config.toml
d_model = 256
qk_norm = true
parallel_block = false
beta1 = 0.95
decay_fraction = 0.913
seq_len = 512
MLP neurons of a small language model. Each row is named by its layer, matrix (gate and up: input weights; down: output weights) and neuron, and shows model dimensions 96-159. Each number is 128 + 32 x the weight over its row's rms, rounded and kept within 0 to 255. A neuron's up and down rows have the sign that makes its largest values positive.
Before each neuron's rows, "fires after" lists the tokens most often just before its 100 highest values on Wikipedia text that the model never trained on.

fires after: ",", "\n", "."
L5.gate149 [104 144  84 138 103 146 159 106  87 160 145 122 102 156 126 175 150  94 155  75 107  85 147  98 109 152 162 111  73 180 123  82 102 112  79 131  99 133 182 166 112 117  82 169 130  90  61  76 115 129 134 180 110  87  80 196 138 136 165 183 136 114 138 183]
L5.up149 [113 120 131 103 132 119 157 172 172 204 164 116 165 135 132 124 127 173 154 122 104 110  34 122 119 166 115  78 141 139 123  67 184 131  66 101 137 163 136 132 113  84 108 145  96 120 177 135 164 139 131 118  60 131 148 194 148  81 162 138 121 110 112 150]
L5.down149 [ 94 146 100 110 171 133 150 135 118 137 183 123 166 101 122 184 120 112 160 135 189 115 118 127 151 103  84 205 141 108  84 145 122  47 134 156 105 206 176 101  64 146  93 149 157  72  76 134 132  52  58 110 110 136 122  50 138  67  99 108 105 130 187  81]

fires after: ".", ":", ")."
L8.gate625 [ 69 113 140 125  69 171 128 125 104 150 144 110 119 133 158  81  79 118 125 146 140  87 148 189 135 137 122 183 195 114  83 175 164 119 112 128 135 149 117 113 215 110 112 106 140 180 103  74 164  90 117 139 143  81 182 143 138 203 129  70 146 136 120 163]
L8.up625 [105 149 101  91 122 141 114 106 107 135 135  48 126 167 157 131 118  86 121 105  97  99 142 108 131 147 122 106 151  87  79 110 159 129 143 120 166 123 175 151 124 122 174 175  83 136  84 156 127 133 109  44 115 150  96 148  61 117  90 176 147 140 142  76]
L8.down625 [163 115  86 141 123 132 232 171 142 137 117 197 118  57 102 178 172  61  92 139 158 146 159  77 147 138  99 137 164 131 104 111 116 138 121 135 195 120  97 141 194 153 115 147 109 135 165 103 115 115 128 103 126 102 128 144 154  97 146 134 108 176  98 107]

fires after: "\n", " |", "==="
L5.gate512 [121 166 150 156  89 179 154 135 137  98 120 154 108 102 137  94 130 131 159 184 136 137 112  99  77 152 167 142 148 185 122 127  66 182  92 107 112 137 152 137  86 193  72 128 119 106 108 101 145  59 156 177 124 135 143 134 125 145 105 131 183  98 142 137]
L5.up512 [114 133 147 118 140 110 132 143 102 149 167 125 112 116 150 153  77 118 102 122 171 159 142 109 156 141 168 123 181 121  94 142 136 123 120 136 140 187  83 208  89 115 180 161  84 100 207 177 196 166  53 145 137 117 164 139 132 206 126 125 172  88 148 138]
L5.down512 [105 169 156 153  92 185 168 111 138 165  91 160 115 116 147 121 151 155 118 150  66 149 191  49  84 133  95 129 102 144 174 108 121  91  94 136  92 100 186 143 180  91 173 225 112  85 105  87  99 133 100 104 147 144 209 140 161  64 135 128 106 109 122 130]

fires after: "5", "7", "4", "3"
L4.gate260 [142 119 127  69 171 144 140 144 152 129 227 155 120 130 111  93 144 119  79 113 104 135  74  85 149 157 154 130 114  82 113  99 114 135 101 146 126 136 129 154 106 146 106  99 144 170 139 144  92 122 177  60 135 156 131 162  80 117 166  86  53 117 161 117]
L4.up260 [ 97 136 163 118 184  92 127 137 145 117 156  92  71 185  97  98 127 145  76  78 116 129 174 141 104 121 101 112 133  72 115 109 148 145  74  79 197 160 138 135  78 156  60  48 151 194 146 149 117  81 155 172  72 142 131 157 113 144 144 167 111 108 113 162]
L4.down260 [135 124  84 177 110 120 122 149 124 141 178 148 117 151 157 164 145 152  95 170  87 152 155 177 163 158 118 181 183 140 142 141 119 136 113  94 165 172 141  99 111 139 116  78 113  91 125 164 144 124 147 130 134 128 134 153 151  98 119  88 137 118  94 217]

fires after: ".", "\n", "=="
L8.gate924 [163 158 142 156  95 106 107  98  85 115 151  50 115 138 145  86 114 117 113 125 155 155 104 125 116 113 123 149 154  84 142 166 117  90 115  99 155 187 115 138 137 140 139  82  83  84 101 103 110  99 105 150 134 108 130  48 153 149 138 101  91 112 142  89]
L8.up924 [ 79 131 152  79 138  83  67 127  80 119 179  73 127 121 114 166  98 114 101 178 101 148  79 162 157 117 105 116 135 130 114  45 105 102 137 118  52 130 103 144 103  83 136 155 127 102  99  93  88 158 155 108 128 167 177 148 128 139  93  82 123 121 143 102]
L8.down924 [ 90 144 159 181 126 122 156 103 143 215 124 199 146 113 162 149 110  90 146 148 146 164 155 115 125 125 152 139 130 172 117 105 180 122 178 131 143 125 119 137 152  63 146  92  93 116 138 146  86 148 126  91 128 112 110  59 144 128 145 115 120 122 169 117]

fires after: "\n"
L4.gate787 [151 100 119 197 110 156 120 155 162  62 149 187 140  77 110 166  79 114 173 171 144 136 121 158 161 153 183 150 177 169 108 146 102 111 156 157 155 132 144 192 144  82 145 136 121 148 120  83 111 145 129 137 114  98 115 174 180 104 122 145 141  80 102  55]
L4.up787 [176 155 124 154 123 131 147 141 106 121 100 192 153 177  98 140  86 132 135 147 104 103  81 141  64 177 113 136 165 119 168  84 196 145  93  81 164 137 104 157  77 130 130 200 110 209 138 204 103 152  78 120 197 120 121 171 109 129  74 127 184 108 175 160]
L4.down787 [129 171 161 135 145 143 183 120 146 164  98 131 140  71  89 123 129 165 140  93 114 138 132  87 140 139 100  99  91 136 219  86 149 182 104 183  70 106 114 134 118 164 115 156 145  95 165 102 175  90 121 106 173  83 136 115 137 137 169 138  86 102  97 184]

fires after: ".", "9", "6", "5", "4", "8"
L2.gate199 [ 89 140 129  87 133 181  99 143 137 174 130 169  95 191 167  92  63 128 194 221 119 148 109  90 170 100 108 114  45 140 206 109 152 125 193 124  81 127 129 136  81 107 118 146 141  99  94 143 135 156  96 148 125 135 173 128 115 155 161 106 176 172 134 126]
L2.up199 [170 150 197 154 197 148 144 165 179 151 122 167 100 159 178 135 123 169 156 149 134 109 123  78 115 103 128  66 143 101 193  97 143 136  90 104 123  85 148 150  92  57 110 152 146 141 195 144 142 143 120 109 136  97 156 155 154 136 139 100 163 115 101 132]
L2.down199 [174 166  82 158  84 138 131 150  47  69  97 203 113 151 167  91 133 114 147 140 130  81 168 143 143 156 127  64 146 122 139 160 118 126 131 162 150 134 129 116 141 164 105  97 132 176 104 104 144 103 147 148  97 126 126 135 118 150 139 121 156 128 182 180]

fires after: ".", " At", ",", "\n"
L8.gate158 [104  72 187  89 215 182 122 127 143 139 131 118 151 148 128 174 102 151 111 104 124 106 136 172 163  34 142 140 103 117 173  94 180 142 163  89  85 199 124 175 179 143 113  98 125 148 159  90  87 126 110 157  72 102 117 128 132 152  84 109  98 112 137 100]
L8.up158 [119 113 172 145  86  68  85 173 188 147 143 105  76  67 126 102  86 159  93 129 133 144 101 120 132 140 108 128  46 193  92 129  72 144  98 135  79 226 124 143 158 114 104 133  99 128 121 167 213 115  59 138 117 120 120 162 135 141  82 162 127 136 168  90]
L8.down158 [104 178  91  91 112 154 141 131 151  79 148 128 159 139 117 152 123 132 147  98 118 145  94 113 139 137 115 130 110 116 105 128 150 120 166 156 118 128 129  89  92 189 180 147 136 180 144 152 202 100  41  82  92 174 124 127 134 147 127 104 128  93 169 158]

fires after: "8", "7", "0"
L2.gate109 [ 79 158 163 127 151 181 170 112 110 168 184 133 124 155 143 138 172 143 158 122 130 137 106 114  80 125 135 165 150 113  92 151  73 162 129 109 118 119 128 126  64 101 130 109 142 193 155 115  89 167  88 111 161 118  95 168 133 187 173  81 118 132  91 104]
L2.up109 [146 164 126 200 108 153 129  91 102 152 186 110 132 126 138  95 140 108 115 133 119 125 119  96 142 114  70 165 189 127 106  99 208 120  82  67 136 102 148 113  86 119  88 117 160 112 141  67 114 130 154 184 108 126 169 170 163 140 160 134 133 105 111 119]
L2.down109 [163 145 134 129  78  90 137 176 137  76  53 100  63 109 178 146 107 113 111 110 127 163 187 139 110 121 121 143  96 108 179 160  86 160 103 149 180 158 137 142 102 154 124  99 108 127  75 136 145 181 121  87 143 121 103  75 101 166 128  83 127  83 169 166]

fires after: "0", "9"
L4.gate1007 [101 131 142 144 192 100 139  87 128 161 189  65 116 173 102 142 107 131 131  72  95 135  98  99 106 191 149 164 150 112 121 148 142 149 141 143  70 143  86 121  67 110 137 111 116 189 202  97 195 160 145 156 123 145 129 161 101  97 111 142  90 129  92  91]
L4.up1007 [118 122  72 181  64 149  71 110 133 143 133 158  94 109 109 189 119 163 135 119 114  71 130 102  68 112 100 113 107 165 153  84  85 115 137 118 180  85 129 106  87  87  81  94 122 156 117  95 187 125 148 146 147 139 111 116 170  65 113 140 157  83  84 107]
L4.down1007 [115  99 138  73 154 122 104  84 143 141 126 108 107 121 135 108 110 129 117  87 127 123 209 143 145 150 158 142  94 136 109 106 134 207 176 109  97 106 200 188 122 119 114 138 174 153 167 117 189 114 157  78 143 168  58 116 118 162  92 138 133  93 115 130]

fires after: "0", "9", "1", "In", "8"
L2.gate227 [103 130 168 160 108 160 139 125 117 183 116 116 121 118 159 150 133 158  90 133 126 129 118  78 149 144 167 144 115 126 156 115  69 102 136 129 202 128 139 143  59 138  38  95 169 165 168 146 138 152 118 117 133  53  68 118 123 146 106 137  78 138 105 152]
L2.up227 [138 107 103 170 133  41  55 159 112 149 211 113 133 127 142 126 150 158 134 165 106 143 147 114  96 123 113 155 162 156  68  86 144 122 137 144 135 114 207 144  87 167 127 132 160  79 156 109 103 160 152 164 136 131 173 118 114 184 126 114 114 128 111 135]
L2.down227 [177 153 158 113  80  81 190 128 117 152 155 104 122 142  81 101  97 160 104  53 147 128  84  82 138 102 121 166 108 126 169 133 141  92 121 123 124 141 167 128 100 130 102 159  88 118 118 165 101 179 164 110 168  84 186 104 127 121 127 132 106  97 148  98]

fires after: ".", "\n", ",", " ", " that", " and"
L5.gate166 [165 149 136 105 114 153 129 102 126 189 122 114 145 120 107 110 146 122 113 107 133 181 125 128 141 109 130 107  72  70 131  89 206 111 133  62 120 128  76 124 147 192  66 125  95  76 135 118 174 108 137 160  90 195 130 129 147 156 136 143  75 241 149 117]
L5.up166 [136  95 195 189 161 179 162 143 151 172 159 134 135  74 105 152 103 140 142 158 160  86 105 129 136 129 137  71  33 112 110 117 177  82 142  79 101 126 105 100 164 161 158 159  82 142 150 140 177 132 117 168 130 159 156 123 144 125 139 198 131 117 125 124]
L5.down166 [ 70 150  97  72 129 149 116  84 136 186 118  60 129 110  70  92 173 147  86 141 152 116 125 168 120 147 129 112 101 117 146 117 169  76 124 110 149 121 144  81 145 145 126 123 115 134 155 126 146  56  69 164  68 124 163 103 181 138 114 173 102 149 146 111]

fires after: ".", "\n", " of", "-"
L4.gate691 [ 83 101 164  83 148 122 163 139 124 120  98 109 149 108 120 138 179 134 123  95 155 152  92 179 106 125 116 138 101 106 113 129 123 124 107  77  57 114  97 118 159 121 129 112 112 146 118  85 105 159 178  98 116 107  84 143 136 128  90 165 175 143 152  92]
L4.up691 [185 188  54 173 153  78 123 102 152 135  95 100 117 112 123 186  76 126 131 154 149 156 124 134 144  88 124 138 186 122  76 142 103 156 145 154 163  60 145  92 183 128 135 147 128  80 166 178 140  65 137 125 107 113 113 154 149  95 125 136 106 135 179 221]
L4.down691 [ 80 105  85 120  87 160 164 106 148  75 131 108 161 116 145  93 154 148 143 146  99 103 120 190 134 144 110 112  93  93 139 112 165 109 113 134 119 139 154 101 133 169 115 201 122 155 146 159  97 128  94 155  85 166 113 168 143 181 137 150  80 120 155 185]

fires after: "ac", " University", "c", "cc", " c", " Institute"
L2.gate348 [168 130 164 122 173  38 171  94 132 138 122 124 103 106 174 142 157  87  72  91 163 139  90 120 136 181 153 170 152 133 143 123 190 134 108 136 165  80 118 137 138 173 144 121 158  89 147 150 108 146 175 133 129  50 111  86  88 180 102 124 124 115 156  80]
L2.up348 [119 129 160  73 121  92 100 176  91 128  93 118 130 107 124 152 119 103 133 145 120 161 109  42  94 172 103  96 115 161 167 117 117 116  90 152 132 147 125 173 123  97 150  97 142 114 152  69 126  90 148  77 122  79  42  81 209 119 116  99 166 158 131 107]
L2.down348 [122 143 146 114 181 143 129 128 110 176 158  97 114  76 163 127 100 161 112 153 147 125 155 155 144 139 119 113 116 110 111 195  76 105  91  94 102 130 109  84 154 117 167 153 134 108 173 107 163 110 157  97 161 124  76 114 103 113 131 180  66 110 111 125]

fires after: ".", "6", "Men", "8", "na", "4"
L2.gate369 [154 153 157  80 108 163 172 137 116 101 147 136 121 104 209 124  74 137 127 146 121 132 151 130 181 159 140  79  88 125 139 120 120 122 175  76 162 103 104 131 166 157 139 104 148 168 134  88 155  75  99 151 134  65 133 104 159 151 114 116 177 153 134 116]
L2.up369 [127 106 183 141 155 128  95 136 109 155 173 147 161 173 133 135 107 132 132 118 141 185 170 116 145 185 127 110 143 111  86 131 152 212 145 146 150  59 183 162  79 110 175 133 104 136 142 169 114 185 108 166  96  95  97 105 156 143 124  44 105 121 106 143]
L2.down369 [149 112 108 142 101 128  91 159 169 118  98 128 143 121 131 156 144  94 115 115 125 153  87 175  99  98 135 143 177 137 134 101 117  92 184 114 128  71 155 140 130 131 148 214 124  98 202  87 114 144  91 129 134 138 146 109 148 109 108 138 140 184 138 154]